Weights of a small transformer language model: attention and MLP in parallel.
MLP neurons of a small language model. Each row is named by its layer, matrix (up: input weights) and neuron, and shows model dimensions 0-127. Each number is 500 + 25 x the weight over its row's rms, rounded and kept within 0 to 999. Numbers have three digits each.
A block is one neuron, or neurons of one layer that tend to fire together. Before each block is what it responds to, as a language model described it from the Wikipedia text at the highest values.

Responds to: Stats table separators
L10.up95:478520475499522490508451496450534479484492514518445529479499496528505467496523490479489511499498525482498552512492545493513469494494491470486538512528469498469545500470477522474514509538491516486488468518518445502539482520480490508519480497466517523505463497518503469504478552500500485507550505512536528533481477498493501479527514467465464439487464492488506497526483510558537521504531
L10.up141:507484502492534525548500508461502515480472534483505500500534542485500497470526502485509509468478476481483491525546481493499475505515451496460484494506480487477518501497487517509533481524486495495467515485489517483477484544463503557475528422466501558478552493492499529534487490487534518504482493506546464490544474493545497511489527514515496506494502493481487491490453503531470503467487
L10.up235:512510494531477493460490526508484519510546488516496505545500515471496461505476503436471452483522469450544501505529453532501525476497520481486502508471496520517562514523500508477469466512499500476515513522527492509522534523517482515490498482461535474497464495535482513564535484497510489492496475519533459523504492504512509494514518490495468492497526493470502463482452538546495446503507
L10.up489:514534520473487487519457505487515500468489508521465487501462537508480491467538484515528455503496451474501500522504442524511451520519484452512478490506468489487457505482502537527495506502503482502514530541451502499548463515479513502515464480472479521502485489532483528517474515520476472557499462459529495537518473504521504478506491492522523483459470512473527462480498472518503489522475
L10.up607:514509501536507471489451519513533492481503495508479469488478504493515512487470490468488482491483538481471512464481464498532479514517497490506517491492469477461505481529510478485483554507488532491507528536525463530526493483462491497564515544538492514510493524483441506478517515516506484501466484526558471489484482508516502484497499478474504479538494487452521469497496468505498500478519
L10.up624:497481465553528474539436526492520515478496539467509490508506497519545519449532497510468523501530484507489532553547497500478525480495491519496482487485506502471528456509491480505505520487471492460484531462475527525509480496478488565522488470517535499464469511496511464518488482470520493507583489473487461486461503504534491532552469506534542490479495518531450545476516476529498504475475
L10.up827:484481511514492457546450527494538472517472492512490505513520497505531500512477495466474477500443469491472573495509480507509466509503451504517463513484520478507494481497496496482501485476494512509493476500460466505454519470490550526537485512489516514483512492504491451497486496491499460562555495514500458508525509525552540533482518510519512518503494518473479475521544507552495484494510
L10.up1123:518526506527497481493498497486528497460504508513509511510505476464449450473470538489491544503439506497480502492541492477504456487515564553486507525483531496493519470502491535452488514468516485486490535517492525529485462504481491508502495539457519459515461511496472484486475508519482467457483508461544567498488482449506524483485472507479513501475488507493477498521503486509516486512509
L10.up1126:489505513500487480502477527518564507474519486520476510522481483468453488508479500474497435510498501503481555510485506499480525499530493495495453554505523499492488517507511535539522497468437473462486495508521468526477544476508501533454505471504514563495481496469473581524491487534520488498491456499508465524447504490451541530494499503521501459485520499470534478501522494530499527475444
L10.up1201:518554498528459516468487506479522507506532533505525485457492537488478507492534475509489504489499485483450513492506440510500508507503477500472499534516496512501503488476524535463500486506484502506487516499463529496505469496461450485492508474495545567498510531485498540501537468514504472538529482501494480497498482491543482487460518511457461502493485496467485459503468516509534492487485
L10.up1238:494492484478478531463485477504551483485511514493465549512532536530512523463510498524518441466495469543486531465498456494513474500478476495496532530500523487484489554469459535474523529543478512556499484504450507518476525522488517528502521522486505559538522519525506434547465507461499491486531479451488473512483510481524502520532528502507497499469520509500496467504507455471523548557488
L10.up1354:492509494495523539503490487507487504479466510527497557490480514482478502475483500503497486519502507520498529513523514512500476469482507492479544521489470512539513521446468474487536492516491480453516487514476511495490467516488489508501492474482501510521508463520521487517450492484475495518481535486529503472510507468511488495524431482517496450508497512478481462493502515552497566479501
L10.up1483:503495491484481492466499520490494496504554484501452534495476509462476526489507547540526468495468457498486464474494466439487516515507494468511513508462556525525541469479485496527512487513513494499505482461489509489514490520480473486492514444511535559509484525491470520491536489503488470503502458482479498505491491498515531511480505455486526486532509511463509496470495456543493469514508
L10.up1583:509523505512500525486468514468537511477478500536457475513559490514491458509463490488509475506510476490502489496483489509513485525529553449524504490522434517521509502482461532527511456476484497508516486531505460493530527477496515541560518497536497508507492513510476496501493476484538494521505512518512486535544514517460506512504529540487517516517506488522481478488508467506490526485489
L10.up1672:541476484511504508522448504537496531506487462485479559475469494483500485477521483543534529467491454495494497533511497498457498516498544496504485530494510482449499473477518515503506494526481517501494520491494489520509484516466511504558515490493547534474534496510517502526494540501535515532491494533477451516482462524536486528494483470540507476464479472469524482466504523578510535462456
L10.up1805:482486500560502490511533511511496461500480446503489446484489506481501461502512518457482513478480477493541540552504469487468515516471490544498545563499486476477536478510511536500497464467480523467494478505507476520524504521495494475521515496471445510489516505507517503526517505531516495540488513505494448532492503460522529533548518523499518499442473486486501484498432470508526509520481

Responds to: Personal name pieces
L4.up1048:527479493517510456564513456478502502511521513512523503489533537441509516488496505514477451519501496524495482533522487571466482515505512482495511445474472506492513531542508500516471478551524463492511491466487498527486521522543503511469485511460486474468528540550482538506489448494478455480475486501493478510459519468501512480491512492491488501498526516509496520476475546508509524497500

Responds to: Word-start subword fragments
L5.up259:485506487516562475551537523470503505549472521503474489484522525513504492479480509494500504499479514465478571496488508523499478527455468543490465478530487462490533476511548518547488484460531474487527486548500501499533482497485493546517522460472468497548531472478495502485486493527501506477531463462486486483492533475508512477485504512476505486451503514527549542487504515525514487524505
L5.up485:495532504503520491554486523516474523519516454496473505446580510503507457497505496469517542499489482517456493499487465521465511514468473524496521497510516472471549535491488531491506540434447475518543502532502477502494487463501502519530546480498529490545518463479535460502508546482465516473530519485493482510528468491499517469462511467469508525495509542506525467490506494519504526456521
L5.up1135:481519476536513486536487513515541525504542534498488479501544531536534526528536479479475448474508434462450563476511495508485497488512472526477478476462474463476464528492515520480505507477494489479514543526476523470500514460517503516496555453511467491492510445529497506469474470482470544504534503492485501474469522487498494528450482525446485501492490550508544468490487485532502517473477
L5.up1521:525496473513525507484536484517489487534501458495470430454491505478496497464529516494481544499509526492454527463500499518491492532495506520479469479546530444520479514505509469516515511499534466511499495510498499499533523523476494513512515450499533518500522463455454509527475509501531490477568458487450485523504479511515523500531507453500539559454485532484489500478492527526495460487494

Responds to: Noun-phrase modifiers before heads
L10.up144:501515483493469502513507442484506468447484486509511498504500515493520496502505515468524495482469500505485461469483516525555476477455492538470467485509507522474547524479428513513516465545505497518466487510493510520486440487504485521509483474474499470525495526519487517504456488518479508479483461524488515479510496516516498535535474464468513502532498519453487513486493512498496523507527
L10.up285:496508496483509538441487535464500483469460504499453494471438486508514505486503471509471516454500522495482511509499484481475462497467486472471478499516521531485497459536524486476500482483481481501444475478480502500517511494494481519537423495460456514526523506533508496533466479489472524488493470492517510516493522524560519530507526464495532496512491525479487483518552454504510531530466
L10.up319:515514470479515491493551491483533485539486452525460458515440470467478477468554494521503503489480489495478466500516480518493455513464519526502497506494511528455488492517515480523461512467508511514504528508488498456526510491499491466481489528520506512526537511501481471532510476489508511434502491516536517540501498508485501486493479517484521472532494480510503499450535518472502492500496
L10.up486:533528510507482460501495489494573490520518473516490493512494552512505488458496484479492474453481513528492476518517509490520480488488516483484503487496462491487496478470494487494489495443479488520526520516490483487493540506484488573490501492533485468490487503504530461487488443477507503493508473498511540493527524486443519512463503475457539491507517484459505494479496470461486459499499
L10.up492:490476516510472534488509465533497517454534488486471467500484475533506544555485502502507498528475475488487488471495513489539468470471506473509516486492486501538514512515484496510502514465476489478462515524489485488506476456508553533492485491501458518454520475515510517513483457443484509449487502483525530470532521510468494497498482534502525454517505523519444527492504459487490504468472
L10.up560:511511519504470442465499490551519521487536507485478462474467502488496534475549493505501503480503482456479479520514524504503426473490540477510456524507505511503493551495457516523505489473492494498522481479474443523538520522524518543480490501514525518519528515441503472517464501470493505486517505522507512493527537520465521460493520484495545525509517507467490476477495525480464479511460
L10.up765:509509495490495473520513484467532491502507521483489489452481493505532499496545507501478494504530500486482509495493537501504468507483502501491458497522496493487496542485544507484542506465508490527483473464485483501532482489508498517538500522523527469500522486460498461492452438494496517462471480495508526506527513519475497480487507532523512489495476479495461484450487469467443541501525
L10.up828:515531490541495489485515508484526508451491493475513511490508480491508527515489535511472478512486492484463500506496491498520508514507516474479514530511528523504481504506511521528499530481433512462473538519451515503477456480502443553501495486486511490512482453509482461517486505495471455555449525513511495499494510493492570471466513481536516484504456491539501501460538487479451497531467
L10.up1051:505523455530477513526487473497534492517496462474506481443504535484466469489488521491473476478483454502489543455524542511495487537513506499484529556505501505492521524458471512529533512437513507516499497524520502498538501489511491551495469534495522487525562446506530513504450498481496458473503458487517519504475467502503538541452461521515544487484453507491512477488515476499488520480465
L10.up1111:496490503520428494529510518521524520482564522485510511529503534465506494490494469524484491476494535527498452463479539494518498474513488486470505495541494506519501538500502517468529497471527452487439511457449524484476507481518525550501515492494489465496504490501505484500458444487505505462520481494469507502495539492471471469495497533513495513520496504472478502483508545521422536493510
L10.up1190:505505513498509505479508534468527513528502476491492482481477547508484505497501534497479497494501502469488485511513509521516480496534456508473497518524497512479529522486530528531491530502484451513489479494500515495499502463456479529468483558461442501501521501482514494507440489485485442471536481480481499529518474516533525529468513480498518495506520464490514503494538486533523555524541
L10.up1689:480572477492482473502512536494484485514501490515513496492475553485454469440499507476463499526530451492510530490529542519469519473491492525497483516503499459533441498514482512491556491481503473488540504516468483468517518504523538488504487508477528476543531484453494476472481496508495502469481459467464496502509486533503460497520488525507523486504468494482492519474511518510477527507474
L10.up1709:505534486497532533467481522486464513483491497517456499481494515465545469489532475486502505533495439524528551517479533498502493496491490497504455505520531536522503494514506530515561496528499503516505472488501460529502462526497532582498445514459468512509476508466521513499406479501502504472561449449498511504529510523551485537487468485537519497497496494495441535487534482509503487507478
L10.up1811:496481489514478503536520538522513519499501526508457494503522488508496481493473471484507517442490508482466508513487549510479478486512512545490478459520444515513540479532490512490504482469526488499501494559476492490520469497521512511460483501529467474513513489482513484480493510492484528460507444489472509464540521463457497473454486551527545516479499510502474482510502464477507497459531
L10.up1867:478503493486513513470480474491508453503512493487474479494502507500495490459505506508486466496478527525495497475537482525469460474541528539498515501469493535502483479475469483518525544483489490528471552520473506514505477489464514517512468510489524564512509502493477477505505527495478446477550514480504495454497483501520475541520459549544588461494478477449523498490459500484465516496493
L10.up2022:511528499515490459506511519523504506474511506505471480507496500501480514486534480505506488459496467476494446531496541523473491475536525496508516515523483522464519577525509475510507519479506488513508471489501471495520475521531511534476449506468497510561502517468517458527467513499513511465471470507533511507538521505478490502487497492501522524518488506444429499503501508492476485522463

Responds to: Personal-name initial periods
L5.up252:557515470496490509483527489495545476513486535484500494528495511530511496470497517512522493510528490518518458533474526540484456476467499500483519496541558481514519484514492531518521500455489481531462487466505492547526444508523504499528495513486530464484486522489468552518497513487507538522503475491495492523460516499473482480489517477552496541456477471530513512521468526453522558490491
L5.up1236:544488460537495464505466496496514502491560493520491487475488506512483472525451480498492462463505488491482519488509512519501515496472508485496509452475524481515537520464506537479499477500466440499501536536460549512521525491504526475516514461535512467512496495479530522526518482516448470509480512497499446528472493509497482497512451523478512505507534482498525502482472525528529521529540
L5.up1592:446500461466463472498493509489491475494515532470537524482503524542471526470478477537495511451503517487486514543463496480493513502495503548478457505456468499506519486516466541467543526497469505461538491514507472565498492522519508503487514523544470503489515485556506509570525477509497501508482479542500515470466478553528455480447505537480480482509509522521546507504476516505507477533492
L5.up1729:481514527570507463590520552457488500496520476516524506488505466530518539512528470502516480461458526522504536507512504522511472506496514482497482518527542497499525467486486489468552537513509497510470523509485529483478504541509492526502521503526476477483556502472502487518474492445500522491484496541529530524469518500488474464484494530519480459482511530524464525522466512482510537470470

Responds to: Census and table cells
L5.up732:483551511480491453489486449509519531496519442510497512544502491510475521496500530472519498488513470481485517465436491489486502481498519540473464501435529513507472542500492478460535493525524528477493476496489483468474507476503521505546522508479475462475480465524456519510516479487469510517483499505535493484497489491498472507482469496532515486493514479472485489506510457537483518509494
L5.up1348:480499470510489500538472484516525495500523498506503507504474490514465507544534545515503481500501438490530529551508499482521513485494550503485489508505516480488534541524505490500475509529527499507482460516484493531439499553507502483487460522460532492486516499491506495488507523450548483477512531447478481502481497494505536510479513521512504537525472487516499500498481520520486525484497
L5.up1918:462460486510488501551511505470547470480525501496507507548495497494485482516492502455499461517473517527477511538483525508457531527467492511458469521478490498493536519532511521491513487495469511473549502523494458498513482520489492508472491481503493494499514503499514488541458482539479487480516505510513497480474531473463533520518449521495484500500469502484520485515484500523505507462508
L5.up1936:461476468527476458519463508489503480492497475501487522527494486528456476489513477524484514459504460493492511486523520484516458481492486537444525475469467511492559563497472512503503494526455487506532582522504510512494506513532494495513471479492478500507484517521519473492464507503511510521486504497511526498505492480508509483498466516540479506529481510456536476468522456540532475517492

Responds to: Numeric range and date anticipation
L10.up246:498532506534513505516497483466520462490461507519490495500511493504524479512479490490527502486530478498461509497465493504497485516444463498493510489508495509509517519508519514510504508457511490537475479510467470549537481522497541473519461504517532489493481501478508480489520472452514516533502527506489475504500491492510528500461480512461512508477514479496530470553519494479471515502543
L10.up403:476460481570529514476510522519514486474500536542491539533460518535493513492502490479499505508501471460524556513495462435527524488478538518533438493512512481523550554493516522504516500509465536475489474478504513502509484473506499504518491469497544480479497489488487515501467542473540450472520493487506437497480465516506507524562498478473525527529512498471509499494470492496467513511487
L10.up775:510485469545528512526494519519543514498519500516465503449521538482497496466489483497477509528524480446501509531515533464501496494499506487519553528491502490512498486489505524469527427489468511516524522553523507486476530535473482478544501518508470525487477449503477468473506437529523492533560515510469482497533512550514480480524474480471514454491524497524504475474533460501475489503448
L10.up786:537511524537536509497498558522453506478460491503492526460514560548495517534512517512507527471480489457480519498468507467492444496439499494532462519482521524541501516502503524477474489444462475531499550525484483472518492450473469507531492482502492529500521480500496514482525498483504474518536520470512427510516533505493491534514517471500525509483520495472557495483567473507484512506507
L10.up842:510460505546532484490491541495503553444481479521512520444527503489519502498520502488466489473518494443492518539518507469526524498490487502512536517507508474499509468492499523512529459544488479481501492528505520493475517495493444535527496470513491510515483519505468488462485520531555469505511494470509469536546508513504549527492480540477529487475506520485508497475545499492518491494452
L10.up991:507508531497516480547523490475486516492546520506489492466553511541516514492563465500501531513464458458519510523492519490466448474479488557526460489492522489500495516478499502449482473547443505486460522557511479465538492483484479521526523478501511491511482482461480499482526468457498499472511496502535492560497524471477501503536463515497479498532523503535512495549504489466479545498488
L10.up1183:519494503507513471516453505480492527502469516488463494507531527514471502438525501546503488483502489488455542475483474453496487468491483516522499490494497492499502477455518493528488481481470516463477489492448510487520532505518512518512497485492544504452515505495521517527484502519500487511530449517539523520484476520471522467513530486519516481513516487482491501507507462521491501494471
L10.up1251:528535470542534509502476546507515501514518496477491516529524502461485507493493469497497476419470483459515476523465534538498500448457458567492455532505519495489505477540485505502481528469449511497535495519468512494482490491506507532481492536448508480485504467484507518519499433482530526489458492493469521505491535522501461454488500532489487500516531514535517483496502481507495523489506
L10.up1256:529451466535513473499497520466520506519512500513513502498498499521533529485519486547492483503455493515495474466491479538510486490508517534491482487469501497513529498483467484481518527502491505507524501466503464488536510511521472494515451463507553499494481502507522498502439491509498509518478515521477516538499535493489538505523473506493548494503526534540526480501502476475482521500506
L10.up1405:530524512514496509519473523543496538498500541512418476455514511508496485452518492491462505467487491513502548517502525468452494524527490507523507540504482524501516469459490514502519518507516502528475501512493529504535520537514468543520524471481507503525493469540529426514463500464489499533525513495482440494488501478525479482495498498508503463507505476502516481509484461514486511439477
L10.up1587:480475530538517443488459495519530491484510465511493481473491490553514502483539507496507537520502449513503535513518487535534494492491512511455474504505496485529478450502513524532510462464518494477511507523506521528529502492467501517492488436519557515520484523497517466509484526525493518479510535505484498491534471521502493534467472511507529458516535524506503494458450491490514500510479
L10.up1645:486500502522478453493508501460541537475545498498485504507527559505492493452474477452504515479468469498479533486517521502548537502494486508496440521531473497483470496492470509488503482519513530506502509537481483552517513507487496490496481491516544489503543513496496467498462436504520440487534479512458516523565487472486529485522487463526471510499522539531547524497507509476499460535484
L10.up1712:545489519526506510499472508470509457513511533510512539501525535498499516495559480540523535504501521488498520535468522476439467459480484481487466518490483501448536512467509521452497486472493517531485534534487528531515506534498470449467469493446506491492483496498494452486491458499467505473510551509514487537514488528503508505465457470533502519497515501516535495510480474500550494554492
L10.up1760:496505500507512548519499514527532545515478495502438533459498536454516533488521478533506446498505460490509534503496521455487532476486504581549491512462479490526468505494515468483511532455436511535500505489495517515508462527492481503500528526481508535465445498509520546506497450470491489485520489484473492570466483474477443497500504474485504514464557518531540479545470485490475493490494
L10.up1954:498492461554557483538521528499504487480524517496514491433482482541501515485477476526469482499460485495538489525473512473488512455458476513497494512481489510501474495510488489493475499502485513518498505489477533492510562504509505510528496464522506523509545518475567530486529511463494519468495520541493458560505524527441514448519505487531501488478534496532522478509540495471465521466472
L10.up1997:482557511529507521529527526543509498500497484481482506462471519482483520512498482561509518478513524480488462466514486533483479519443496547469482519523519493418499488463512481533496460471516481554517512523527493502533476516485527517554485511495479492486514468467519455486490476509510513516511483470489544471496502494482506463512536473507533460505490503522484494471508493481511486469487

Responds to: First names in person names
L10.up62:511489500573516488551495549487519526496486474506477529467509513476522547525535511497503508504487506448533494483471467500501522494478523525527463497480457494457492472534483504503526486517523519462484485511530458523544496488487473484496529467509518493537485489519550504518517494505526506491461485540536488524505475448548492457540495508522511476474479517522491541507489514488480512493512
L10.up498:555483468546519490558507552489520518511488501459483520470528504500450495489498493506539528492496526468511479516539521475501487504483519497539496445527445451511519478529478521524506485512528508528497508507487465496499493497496453485496505482532475454463488515480526470517491509504527486454495514535485477503511464458476483460504480491491500465492467500505487482519567552507495455472505
L10.up508:522511492552460497503500487525525521480520537530506522493496502468476525517512525505475490514487527465506480539472492495525492477518520489538502493502473482456516472495492480489494511502532509499547504508487465501514477492495540480495458518458504495489516515460494515496510476487524533536458495523497478480425473509500471477559511515527509492487489484479507485542492485483506516500477
L10.up596:500491467531504491508539488497496519463571522475505519512455516519457479505469516467514486474482519455470459483495518480512515526514500472522509497523508502493520510491477510541475480513518502481496509537513487516538498486520463524494501541505549485487482506496459476504521442486507471557524472541473457511514480485477506487555439526441533492526502505487498496488473479507487491468519
L10.up627:551498514503504509502498528546547507501527457459450507463511506525475511505488504491526507494489520473470465475487490499536490510498548489536502443492479486498459490498509495465508508474498491471521485490467462511489485503477507514425516516479491489495543503488487494548497510462492498488487497539495442490501485526473490542516524487491560509468460489494514460505498497479469531475505
L10.up959:538498503506522503557529495478495536490518485489480442479508505523465487510501495478513463529497529494518440507525476517458489485490517509508490490512525482478507548480471495505436514499517521510525504517493535502503508492464493461448518500508488478551518555446466484516560533556511468494495540526505485525468468492511507501530470507482515490476506501488520471494514538471473454489512
L10.up981:530512498509474472543505499486507527426475479508505545496514532531486496499504535486511503505506485462501524488492492529466502511480527499542519448514485516499519502507478484513483483507503464509477518533485472517535469489511504489452492498478486517520479505515536482490507478559497519515490517538491483515543462490486518469504476556510500481518467520530506528473529528522496487483509
L10.up1000:536468478472527465511490515505487523498522513468502550494486551525473492509503513490513494504463499527467486515473516509541516503482481482520474470535480495523520492468477474511482518535484532513521489519484457523516473477547502538497477501497535489466533503441447494531485519494474514483519475503491488502461527494517485464475534533497574538527532511535471455519507521529490507486517
L10.up1163:533494504549481463552506557538476525468547504503482483487515501490471492520479505487535530502503510494504440536507490502513477471528583490514491467489466481520508507504469513505492492520526487523516515534518516468479506491525520523488501480497502488472503490490486488461505474521531525475524552529506475480494493495453494452478517560508533512511465546490496512509489556478488455485484
L10.up1363:490521519569513500530513497490478503481506531510494529503542493532542506505475451492527545464462526407524480553482473488420520488492533506525451449524464494484491559523477495490482511515510497509483466510530495520522475501524485464465486489501510493524492519497513479508530469488481511496527498503502488528499523484471531473461519542444497492524495549494510502521492552516514486469535
L10.up1538:518510477575519471585505543534506512518482522500487520497549498516522483529491484501507490480488481445527496478495537520521523479513538505535497435514490498529455542479500458501493516517517497511511447560448496504493511498481512441528492487514471482476523498461509445489513525505532521489537512487486490477512442469457500476490524538503513527491518509471468502494471556476468443427530
L10.up1755:512485514544481474527476490505503506521523546475493511479519503499460497497478514528504528502503514481518504509498517474508517514519516488536485456521491479512490508486442501517496482501527524543524460524494496510507504544505489442491499518483513506533501490505463467491490479502495506478497550553538488470524491519471500468485515534496461493483492554507526480520520540465496484481507
L10.up1813:553507502522484503470507537522470485493480498458492486479478525524497516499458537549497500500486511469474506491519577494504459513483467480518496446494471475530492518529478445488516469486557502510482488469495496531516520510554536506488510509526515492490556522483516508519484540490451528473497515538533484486495483494479491497473452540484551503488507524536507491518484541505459491508466
L10.up1915:537509500521534488520528541522499535449513451471504506505503464509461503499498486512538508504493522486525448502510492497477450520489569494527511452500414468504538455504460481463531522522526510530506477475512478497479481502528456527500482449491480446492478517508508519533452494487536474483468537490483501494513477474451475459469523474471521444479494486513492507474527518521455489479492
L10.up1918:494462487543489498467499481543484540470528476513495502536491490515475480503453527487522478466479499483521454512506531505521489493536510472521482450535490524482545492480470503511483474491507525479507529508457507491488538505493501506482475530519535516473512501502503531484476465504500524451509487512477462500511501497480467470534539529491496508511506501511493543540507558498480466491532
L10.up1925:492486492514537477500513515507536495512513460532485518520525551554483502523482504480499516515505489490503486495470518522543519480502480498550486490481500471515446491479450478454506534501525539518504477541528493485506486475471523494515493457470476470461538445518504486510505493510511516504511465509493467538492469494481456492486474529505537493519476542462521498474463504515495456496476

Responds to: Sports stats table cells
L4.up136:486512493566523475500486534489492489503474512500489489456542466490511455535483514473505480492515475486507510504512507469477526483494489501509513479509487491493546522536469536520550494496454515493530450493516541496468476517507487479517498474526545481546451507443554499522501519517495502472494434486486471509508511524497551488514506493507509503489465472473490487449475516505545540480508

Responds to: Adjective word endings
L4.up668:472573530517493495510472528513517512491515480470480494517492521483479472454501500479476490530443504474461530458527533531499519494525495522487518544522497477530511553530473483475538512463498525496512537496454490509523494514505547531495476505471457480489469491480479531556425437470499484495501466493491529475520545523510505536465457524508500494526555495477537514516506482507496484490512

Responds to: Predictable phrase completions
L4.up1066:502502519502511492485432546478488519513542472462467489501502536512496479456489488506461510490491483506504536491518558434457503493484485546540489520478485493528536476504490532513506519443449487472543439475469529454542470485471462496462500446536536465530484471506510479501479519499484503444514476490499537526512506515475521514507478472451505544502462538501493495497575496510527481493504